Weights of a small transformer language model.
Size: 13 layers, width 384, 6 heads of 64, MLP 1536 GELU, 26M parameters.
Architecture: LayerNorm before each block, untied embeddings.
Training: a variant of Muon for these matrices, 11245 steps.
MLP neurons of a small language model. Each row is named by its layer, matrix (up: input weights) and neuron, and shows model dimensions 0-127. Each number is 500 + 40 x the weight over its row's rms, rounded and kept within 0 to 999. Numbers have three digits each.
A block is one neuron, or neurons of one layer that tend to fire together. After each block is what it responds to, as a language model described it from the Wikipedia text at the highest values.

L7.up45:534568419521495468561474505484500497507454492443516498544532673461448495435504429464467515483505448472565481475510537439474550490476488509539582517444465504505515518494557434534524503533543494495549465549424502513447537534480444531451468540443527456422526461426450487556447529450507515473499533535545465470512493380533512501515501541523579469462511524437439470551535517458480458496564
L7.up257:526582503481493475495525539447496459461473531465469499505474536453482533498478490496527495451513521439576431510527498500483522521472501509500451528540496538455496571510523468443465427522467520447458494560533516507488589525572479492453502519529514485516514532565467455537486501543449505499428487549479535552562464522458534498469478488500536501523457495496485505509508571535391551486510
L7.up433:532604465472495503578532422459464504499488492401480581520516533535425487516587531510455480417520477432461472497490480406521516509446525488520501501486545502470433504531465515477469496485425400478546539456544537499452550558489498485459462501427535518427505516503462470537443504598516511480475494444458482524548502513461495491446539501490575508546598475525423445519513516444555503455474
L7.up617:511465520488443507583505485450538557502475479489525496458529503564504456531507444434431429507493432479536463498531510538491497542462489473524511428490445493469527532458536456512524470522605507497538544508446513486507502517475474490509534529500455491445415516494467507533497437489545510508517503474516499572490500490429506429501552482522568464585569530479494455435536499609536480506588
Description: Numbers after labels

L9.up175:471533495542462583515498513525457531499469440492438524519585536501521505445544563475557466424505425519554510469511533466474544478554526564538489452447467501513497550510475481533501514462477515520540523506449558477469560553461489462534453478491532496483470470474480540584476502499547525536493504517486488435422524487430472512508481450505506516474481447485453507578543492464512553505488
L9.up1097:513485617466499570549506499548482619492460397519523483574511556507488446551497512480478539471505578489596525441419557527436485523544463570490546468498469478524458527520438420570488486472472467512475482464455464456504513519467504492484539522501536463548422514486514467484495454545464517522586455403466520437538484553484519566498440500488490463456474425447530520506484457487486445467495
Description: Sentence-final periods

L7.up558:522492550522461536493545575474497507502476470549434497421540497477588531439486494471524480449515451522461472481527498532519439407504600506564573463488481500406390428537503468556507504506495531462517489516462476483548475527480536543498510500483468490533425488495471491444556534472513529517510480488488524509567490499553516534482437502489490599567476530456492493622476464556552505485490
L7.up798:479541473486569517484544551542496528486379460532471470491571480418454526561506504488561449439488530464438537466403506524515481462434518474485473528500436487502509455486484522463568516556597444518606482500476581512468476463450474446483452502475512479475538531538556539498524481507513514500494552478545440442501493555516513502524438498482548435496518506514484452502464529502470508506443
L7.up837:476487526469468500571570542590488456491451481570461492545548451514529545491544512539547403460528522525461525451554450500482433548467433512571513548519483519448540473511459558519541466435498530524502509444461537472497524501509531538484454484483463544542482493459462517524435486471414490606507502508575481485453462446480465487470441577491474455522530523608538476501524463530517585553565
L7.up1038:545488517528537562433533504476516540475477515465414479496566445427504536558541504539480479519515509472415494432532508521530456520536586487482533511498482450554571430486490546485478428519535461509551468513445481473465550484482424558451449566575513537546498585468476495491454518549485452514476540522493516490523479521457499487463537531463524505463484416480450470440466481623458495465494
Description: Vowel-word starts and empty cells

L8.up90:485530510417609460489550540470531496482562533497539522551438524499471505513521461473479521457464506475473460420454470563573483438567517473452427450502509522523533541556474540551515574537525453447505508432499545455532516461520511497477484453490548537431458505513478552488499423502557494499436485479516502447499515519497461551485522530500533466509442526477476525519474519499517520463541
L8.up823:477485454539493491486456526595484481479423440490389437503501481486476521493510434485570501481459531558493528472540506549472456486552479456521490508438461470507531502485519489539534461526508495576482504485494486477526440531576487439547475532507575485466526514505504444485566525566516558480475445530521480525499508402581500547547517468490546519539493457494472415480471455520604576515537
L8.up854:533550529489555515604480534484455438490557480579542442500539554506514570580527543452490475534457484539479447434547426505475486392570527500431495482571498488527522578461483555481463493498491455448527510527538474412516440510495486431446579405533456460537502516460581547543561521507552531442497456545476451428504510505486548474425461455439619479497499532520504444506469495499508537499500
L8.up1207:563530511468487477442526538593504500550446516515496509457477516380526516476525473533571496481500497555425469494511521451459468465482468523522544524563464508509463498485511439546501456451464557533427455522511457460497470558486463511498515402537563488457500511501501449495474492535522501487497536383451530479376490479538501533430491499525513526514478465517507503576521455533563490552525
L8.up1433:594463549525470622531589488528522566498473425493446512548524511542518548522486398506507448539431531498527507534488573476435506436527521479525467475523570439525521538475475516504501545489553523553520511469481500524447481491428461455527515463516488434507513516493510505468490501507428506555517488486538507529488488529467525487578484496443486495490439526535451463543489491555490485546535
L8.up1449:490481517421484590473499463482451486495462530527414497496503499467566516540549438476572497474515508528519515521508515504445524469466583500565438509462446534457486477545574538497511492478456570471490531490549567469446526386574448478534543517471570520487474469499511507481610551514493525415567557447487520479460485496500499508527488427547501447528468423502500538508465431531570574462499
L8.up1468:480471500504479494512495492503520475472483456489457514394520492520522553554450532443537496488517472499482455479449478494489527452496429521556486588461484487493498485509479521528558510510530515390580515528533444439518505552500509484491512477428495530469556555480474500526562512598506512477523569500518508531414530399430435537487478520514538416536545415495521448498497591504506570442566
L8.up1511:507450544424515487460470474463555532494475518522549543502526469530507578518482530474472525463452484492549448484477524496602498506504448559531550529515416520565559514482517517544466545464496547532440490502487501500499493493435528458489458507512528483552458532433528490513491481542442557536425528503590559486457509445508560441502495463455542522532428500539443493533530532515580575508491
Description: Empty table cells

L9.up304:456576425455569469560543529488511440455484489409514534451463532482477570450535461506468373517462469501558544485507461492450484491511426463520457561427505541497512575444529529509584505514493553534467493475593580476493468491507590604476455516544499496499491430519518503432531504505451506533501515471517453611526470397473549481557616501462458528448454447473465515502519485415506515488514
L9.up538:537547490539522564470547501469497492457530540503493535500518478473488498458509484551533504523447481539554552505475486493472425478522420463468496532530475576552489518501421503466491529495486561516483522560506399476468491493497485521455515463509541439512506529420566490539565542445419466506540535520596531586569515500541500563533434569531580477529577486471488512484542560469545515484484
Description: Sports career stats text

L8.up242:505494490430609516485488494460526502484583502515423510481477509521525494507523478523446504451493449444484540492503467492471490474520472525519598471437446440491461522424491489444473531416546552495446522529537496489533511515502438535475512465520511493544550455520558475524527565517620528516499467561595464510471489495460556430483465562492578510480437479597472472533497551487460475482457
L8.up306:514502424583500412529463513415531592445536463470469470465495444490484566510498478486443496524451496444533426513512436518508562449514490452447479455463549512568532508430478486460465520524471489565494382563526514470546491494497455425534510576491542520512552502599547481495491559454441535547469538505520505506525526430474505542522460493476521475498509531544478529480499446504475540554578
L8.up694:469467486523516509523461561516488541507517508461455463475473497503431442539529435522410471515520545500511478522540372505512462451508563541491494540501464462575501541459490497468459495446474502527489528510562506523602511485498534486471498488407514541483504452494523480535498537532460480495507447528559471496529561478500480486577537555528481408436571475466480520539491503557494531486451
L8.up714:461457498501497461524464498426508481496533491479431480478495401505503584493537516517472472424475530494521486488493420498507475507486460423477482523537448583527503518516507537448525471484413496542481554546484494488388543433453510541511549512467570518515566498491546432483493504513480524564510503559570500629515479450514501495563483496493559494544532526497496578493510518515483514559441
L8.up871:492498537565540501591491499512517592437483451520441463424466479431451487500541403464476498484534497557462483491528481444496532571475567596470457493536442478476470517529498482535513451492506421465458522489475467485521525447435495459437538480440626481522563500474590483471508533558527572538527536469539497524455487470539578458487512501578563511553426475497498475373507484460526474519546
L8.up1111:437476487500521547453517588499455477506492499497535474561420505492466490490512574523508465520489475489504526472482471539471447488517499511518536505453503537417477489500536466453601553500514531561493466555457504541472464523435485473476470548482486487569558572396494397480463434454488517518513437392502538542428531496478541541466486513525528511446525499491605390409467484533531491520495
L8.up1238:473509497585528548438474482533446509513492437495478538493465453527486490419496515412558517474503556512520480458493504466529491511541536556555498471502564545474460488533477493537589515458492562501488506567528473489502459459392508428453462472529538415436472495470485480456525544439471521548494521440533483509476468484537516497521497527491537491466471485445535533492501549451475514527502
L8.up1421:502515459472522477555462440489428459469454457534481479512563435508516491519534497547410491574498510598501481455531481545521497470461479504461444491502481526583497434483548508491520503504452469580422496491479490483530468485517547487462568527527565465443497479446514468483498494527579477506470514454521539520565474428536401491515476474494497521564521453494476496493418431471509471498559
Description: Sports statistics fragments

L7.up51:542546536554429497484453516532481481511508467472519512533540504522481512487456551444511446465521434533470503481401527411569575513476512512520512437484503492498477504456486493473600482515518421533506590509491461445504462429444520479567559485545460449432489475478531401564473512489549509393465517539542431486514558498500523623475570518559508455497467496526548453439535556476430535490497
L7.up322:531581449481472523519523488522457515555535536411500524511550516498506479529501508433520499418483499551554468444484547486479565502516467446543461448540444564544444534428438541486485539486483490605506512511408509482491471482477557405499553550554510492502427503518492529529577555542517445484435523434562540564499487426552599579514478521514474463481510499527544465515501509481436456519476
L7.up521:510559530513467529509573481508532535521563573481460428556493507527492487468538521545519531441465483517501543489450569438442474449498442475549485516490466524526505528426401553466581512534451511590449490520449505503462513418512489523499526551515485432454445534514430530543512478551556514400458580461589436446472503502537519539452478496470487472482466469533530449515461476468453480579511
L7.up1095:501489566486535526526601534459489511516482533497485549512484421495495539507410532515446464456411504541517515493495517486565488508445488498516520450523494511452436447460455528469581484525458486517482587497495470435448541433461464504435494529537514525527456545500460520499565444480548540526460515553590449478500482520481469490519482450456505505419523422507466509543459486473480536586497
Description: Sentence and paragraph ends

L9.up779:469469471505460506499533480540489558560529510528455566496553517523558525582528535507450560492447472515490446509540484439547434528594434480498479476502451494543455541466555462504497560512458512488505514508484560584450466515416487513542555529446526493485454519588453542534523529468565467560452556439479536531501570510493485524512463480525479480468460443476533503488438481480567513501471
L9.up1532:504547491519500515510497606535539516531517557486379576554577461510513554587528514456486536392479539445461539491495511482460478454562534473485468528519493573469499502469555475522427436507523498519506505520514494467527409559505505490554496486452484506523531529536435456526529543474478533541521498525526548501500497452498539514496475509521495475516487466506590555449480503538430500452530
Description: Clause-opening boundary tokens

L9.up82:530476514500449501510604573483560501478428494432439512429497474483462526562518536512493487477473455532469553463512532481473496473445492478565542569493541486541532537512545492460565507433498497449496492485556544476523440503541454465505512492518494541476488478449503541504536529411498480504495408494517428397565470463456518470565495584461473550526575577531517452507450479496511474410539
L9.up238:500554552457534544530527462557551506509386514490475505571535473491546553487503476509567518501431565501515549467478539478502427522481553491466483527465485464548532484562566562494435503503540495523504499481553490489471514533413423472465453453494440506445510495519453455513494459442473500475515460475560483509511496447486476490546461525495517490522531489496505513461479528500588511479479
Description: Standalone space tokens

L7.up583:508493539544476446474527480461435548512454489479478541560569509540524496502538529478469514505453511548440484422551573487464470532494474469488588504525461520521519438530586535584547442460514456520490533489443515515517567529477376495517461483498457487494524468526571547463512477458502500560549471557478493517515431511530500488495608475575496456500517522545465519562440493518548486481541
L7.up1079:510550424443531504438440552434501472426503449564476482442478492528512515487491551445477385520555404531507502517469490492531476501496495493459530577467543427522468484482518539519518511460497509440353470475479478535485522520470508446472573455517507428496442518531580471486438493518505485503483461528583542509440518521466489502484511526490530501550461479467515550524511462533515534462548
L7.up1381:565521418520449524552497507481499424445510451520477525476558508547586476520512534554593515576518505536524507551530419506546477539469524414452526491441531551466464506498501496477487483405511446486486513514522459472503498509494576556501476494565473406505479574478414508559500483445538467562517462455533526493479517580504498510515568451440443524563456586525490488545469459551580440502561
L7.up1482:513479513476537514489514475527558434516543454527465560578513497433492520463456598545439466464516527555437571464425513479499578513518505458443515468475528505501498456525495459496445543576490486479560457469482447491408502522498471548525458517538521465490453562444504534478525500506526449438474516490489470457445503507448500476539553542477535436535453432556485526529501496506504534564457
Description: Verb-phrase auxiliaries and negation

L8.up155:512431474526577466490516497497488484519522502472430468535580523559462504479547529471547501560526447472565532499454449469492482544446465536529536470378510593498541520544478477536464552529556465497467575487478452466504533503443487450498518494512512482459492548450503507503441465495514524540482543501506382606437505529483501526446520539562536426529479541525483589497537469548460540456439
L8.up167:499489485473557517502562507520455485596496510453477494512450579527462482577542483463533565452523516470446492493506533481488523502423515529532478383554440464589574582433533456542487468498555536456471488477485476435400555507481415471455470503550482551448441519493482516482407460506499542576527435545494481525535549524451514465526499443480566505508491457570543448480478455493521453528546
L8.up213:476543497562506511448562470479539627524544489541454523481573454507489504485452475443504486447526458536453417466522461525480585489512445516488426503521473489567527507580600495492534517547417466451469403476433478380439451501551500440515516472441473525488473518456511460516487489484482507498453446545507529443556432442453495430480532480479564448555467552483468606487558457535504509521497
L8.up286:477558506552508525432481611496532525550499472501627482529502476567497481503526532479579543455482498498527436422472493482520525502563502468554481486453423607491428468521447396527503462567515518533471538510477474476522435520495487494511464558523536478434453508417532470559564490509472513486515536546514469529517497513510457502448470516534540541478497471439465492481555501430581461513532
L8.up418:532398473518481414567518496489540553522493525502481510530573596466465553477456510422464482513474536501527485494500523542452501513567446488516443475450480504515448518467516507568536461487527558461470537478504506427471451482478468427564468486492486494552493540505510488551528526465541515489526546522461485503527454548419456467496419528495496434469542526517463456474525559502501491467579
L8.up643:514477546531482551498476506537460518512497456486515500529525486516474495560565520493412511463411413539517487531480499502541537483477463447482509511538489518475491479471484566458452406504538449570525541508475512538499477480414469551494520490492523452478534459473483491511456485569442525522527534616552496549461445531505503449504511399466582527497430475500546501478490482585469530494548
L8.up804:502503502455530543469615485473466531507463520481551550534534509515466455424466468524497572460523504520522403533446479488405563560479551543472539480557533504504525383492487436446474545476487421475466477454492472506538429547475486512583487546529505504491477495477404515551500467468595479484544501515503540486517529510488487513429453488524467519457464497538452489475547471590545397563486
L8.up1405:526461489590481519510553421565503476511521453512436497544486372543434489559553562522488480501458443464539544520461448494546491442509500503536507449515521552478516489485511497518499453502534425529579560500518519500494465454425430449575580460438463365450465482476499473477482518507485547533458488577528436509516483539504472486531472459604500556495470541517527446566501499512522452446509
Description: Dates and media releases

L9.up661:563472460462505508526503409557449501544501477484484496569494514485502534506434432514405555492447513581479418486487504583564526459482428488525484457459437524471580384497504431508472506519556595468494496513407541459473494499440509497497470572576519529455464575521486524590524462498513511571484525517501485490530522493465540519520483487456587417559531549552474555519479488487565492464477
L9.up888:486470435480529469526496501479608520508452533481504589517564545445531555460440521451567498546575521474489438482496559478519498475487548477531467541479462448528517497431481556501531495506494406451513498426514476528490547520462502427539482503489497478520498566456495529482491481417519545487515571467553555516512458482483501498500477461510496524502525461512530474490529408518471462444431
Description: Day in dates

L8.up401:559516525483507483482548550546463463514433496461503529454502523499482559499497473477480519466464498540569535519537542579502504434516501520459495505512460558520489429465469535597477489505504446450466477476470454450470556435514482510451522466504439450497514471543408515509509522452468519513530570514551454503511511551522534546536468440543509489498485529576522516463543431511512469511515
L8.up467:538434519489453503510486475480520470483466469469437454492513451512535460506445529476559489457474505525481480559524486578528455474468481591462500414506543557479422491456510523555483482467541514435554476500480510422482488439443501516397502484481609503466442471487568529510506509486414511510518488470497502505495524516499505514502498529547564494499554571456581459566476511539466482473520
L8.up483:546500489520460628536497495562524478529516480458501456521421506517513548540513593529434524435478515546493566473532463513573473489518459473462522480477447476549378535492493525505449495544473481577452551460447504469499516522423510484469516511482474429502551480468486451498522481560474501535535538504509517530581500495499659444461502406535433462521511452420490541487487453508507490490487
L8.up544:531514433512512555463555496524458476546527510561531427523504537559515487524448568425499452495569454451531514460496464434569479532558436508462515516591479513488452526540465493524502431518432482486495456547516542437522563554519584488536493514517519552457434521569552500495467508520507489480460532466518499532466628528532478528492551513550501484507555595496524510522503531518408544444507
L8.up653:441454536491501520565519465508538517413583545494495394505511530542495564487549458452512495536493515524502503522492447444443476507538480507449518454492490492483535556481538545547405495533546482519528545496427512475525473526491567553389504541545555529491527537542498562475442452471516504493417502476397465435509447485563514456535466499550434494512537534448484516513454487521468516457566
L8.up1086:502545469513491516507492501510544464537498484485396535455437474557536444481473479406545459468470513484442476487529453471503423470428509471562431421471476508462419473449509562488458494548459538509530447523509531458505465496439505444493508551497530581482446484444521517591496517497472464497581568494500519508472502444507566464421478541464489477472508486520477458525511493431501500486523
L8.up1187:453467548517536480480531494491497453497531425413484482534530479546429506515533485477461518523574487524477540499506525489538456495499435498523469494446538510532528496484435523480444539489512473456451472548524508546506484554482504477518441463409430420469476405515531491433549446528560516525457482458521402473463544511496493521465449567413518502542537483457574476457501430561520515499591
L8.up1454:482544519492510539536544501528543528588440468520546501487512510507503532471535533531505470379493607478527544480520503533480506466523477486502439514535481510484450499594486580501519431511503556485431495493468479440505514503502504465535489613557461514453518508465448469496496524441531495537460492506520555547500506521509498534496511469503456435509433554474440494576518514473526487489502
Description: Sentence-ending boundaries

L8.up152:482524545497495491436552472479472493487516574555472528516471588519477443422469509511445541530531454519512467501488530532427539458520528488521523433488499431518551514492472546427527497453492613510472485455487586515492428473529521437532534522505536491507478542552469478444538559547519425485438531548482541449542494507546522536472449482545477542540503534470410525457478489462494515520442
L8.up415:466543521505487482542599519487551484532445478473470560470531578494544514491502520498499529385541474491474509495514449426478519449491424480536533468527537481510476551482494552514459521512452524463493531516443499494504497483426517526448571525560508503511468469530440502632519501533519539516536516477514498508531442463451512498486489501483532433534533467512529496501535462607504458537492
L8.up779:510497434514421449472522476445503536472568453496544508573453528565485492543431560495511516450471487525458525486384495541516512476570504452424555488473538467554544496486512478472490543533428494538490501465425472440493495488538555451582532482455396492514453511584472565478486471541447536542433486474476525474481506481468449478487443535508526503503553453535499483488458538474493445483458
L8.up940:530471503480565512525518481446461473574517578474466535485517590581538521461497610508457490536507524539470454418488533427492564489529440581482544501474490525511458504480397451424501447530514466435488457552531448557502483523502490498529568491513556532575564494488492507533484518516432451471481507471439486465498528463513549488557477514466441490515469456502509426547483420501559459506460
L8.up1023:493447462459501464472575530489487528565549551497523559503475525514482463519398556522500509428488497521468493542527533507510521466516506509535564510552518512539522525495498422538498550554450523438502486499429467537461537485438563492487535568525544436459470573524449552557515466387486546527449479499480446527457502497517519509551504532479494450454460428466468517462461467547546585539539
L8.up1189:536481461520496477564515536452545497491511465496468577486423510538529496508494549501453439421567488518496529460481530476508410513498525546459558543465530535512516494459460450416488507489562474516515500540488493518550515496447488496432501585535522520526509421449496523513502545481470456495526474530473523442474427542409517573513484581486505503475531543511513582441442513531505522501481
L8.up1483:533531431492515464542517488525499464479576523493492511524520545474511535568504516489473538463522552589468533525447502494407419415545509451498510522541512490509485532482522478545481503552514454492518551504414432504546515508482503438515506547442545467535488521501446542481565463478547465483503530579457510475496459520425559487462507543521485495566518600490528483508459558535469504545507
L8.up1523:555510474456430438495472533510435494486528485554461420500547459436450427511544490540481465449491454469463559527598502489527461475510448522483490511491480515600405490535532489520501485462484488444576463512489535539519513556415545477504425524523526468578464551469545461513563558490490461526396477511457478478534441551462545506542508497537512463484576466476527463496476562447486505486570
Description: Clause-opening subject words

L7.up278:472531480520589488587505504506481525464454550552506529579551524468577528508519522511473508596460479530526512556485470501387430568563527562483480526470450504428563509551488543542502464571549521487434568454533462486479440530511525510585530494517466483555603564536455534508509467501468466550557514504501403435409532487423551525496497537500504542514464505441525543539488493442458442494466
L7.up356:519482456559457428526491477508361503532499510509443537576557529434510536525485516489459469562469476489538514561538494486527472446488450483493516547467497478534545537480505465532488452547475513476441471564531525474504531477524484523530533463544495519479493460507519517465406557531554485476471521471576481558503488457457530512510477438477568479492462470460477437493510436513513466522533
L7.up1137:467508467547534447533534508429498543503522501476512498562492487529464454589466511488455577441506569524400572591482476483499524512548443464503503435477508462527521526481537469514488510509492407469592502462576540516431448548509455522509508552440521495504455506415462450562457520522435514476457518470478505498480465439491505527499472483524512502434569515514530407522538464518494588437456
L7.up1195:563479502522497465570475444416502513469465475486479492500528468433452431510535525480523532465437492478486495521620498498501494510487527477496512511459462504488504508515554515456573451543394467451495469513517469479467497438486490512523480500488560451547454470484529495437526508503436514446615538526495457508476542557499567478534530546567572470488503494468460434529468419363440526494511
Description: Word-initial n fragment

L8.up9:561533476520471531527545495554463468537538520460556481504513468502507607502422516459465486450564496489478455497493476497489535512458531512560529475531469525560433510511425537515490524475481481544461540522501436531547472513503438558530543564531504451488512539513452542523510550481552530543506497515534493501448509464491500588507495497532372522467537417458526502524440488525493466469505
L8.up29:528504539528514536515435533532525496522462519474533528548514599472491553507455507453530469434489520516507412406492488546562474533505476551548529482502447520494433553564440516575444531435467537508531433483438510501590529498494536434526499448556525406533521500506479488469550521529493514484438548513520441476537460478489559546545493444493465504537473549508506486438489531473517438460499
L8.up113:488563505493509457508504577486510569506471534503457507487504556470439575486516482464490539484552527552520552530477516506529553474477443505534432488570476472564494507567484475450501504472518514536465405513521507543511475470513457466487413529545411437498469419560431480547510495511522465601519472486578449463577487444459482518478452481577554483478468400468448455510436511518468439548463
L8.up487:475455507520444412533511546494430492410488485420520504468533519488462551492510476536519514454439382500568482525503510525457493377538556558530538479495528420485399473465458596482503432541528496448565440490442519510594551510497522496525444493524498487436465470559511597477554525544527514514507470557501511494504496564490526606515537492483473538566526481499467562495437490507548518514471
L8.up1038:480478518503549537476551509467521516549457473488473463594478494405487521518553554419562497547438495440479490524424561462504527506516477475517519526476426484474501492429578456518575515512509513552558509527477538445462496519457525450496433486509545552492457549479460490593522583499456542583507430511481448483549504513554520553498496468461520491534445528501548499526485515471482493565523
L8.up1080:543534511462446494524506406486487508554490554486458455517448538463491548500603424491422497484461504499534522439520516503540487488494505469545550498495493527506477497536489559499532442479459550498467449519492507442539519507433494528512493506527597477480507505521470486578462533537511548487443529539459472517499448459466550492495466454489502503452500482536541501495477527483469492522623
L8.up1373:470523490468500566473438505470478498509467555474470547405507517566423504512461508442482510526491472471499546468540554500472507528514477544472490549559502547484507490497521491484545443444502468517426541487537496532505426506488553504476555521548528494511485523497555429511495451563462414471524481473500475463491462466466460585529443470428516590534504481476502523553408368564493472530451
L8.up1466:472491546500466489481590510543431511472437535496513538497475527507533493472455535515482540444497453518449484439556464487493479465564483469509541484541469512432460529508456507495464519533450558579484501505456535563525495515457446502528533445524502521561508512507479483490518504526543451572491578483539560517519491555473503583461422521561557479473591472542460496539526523504501495539504
Description: Sentence-ending periods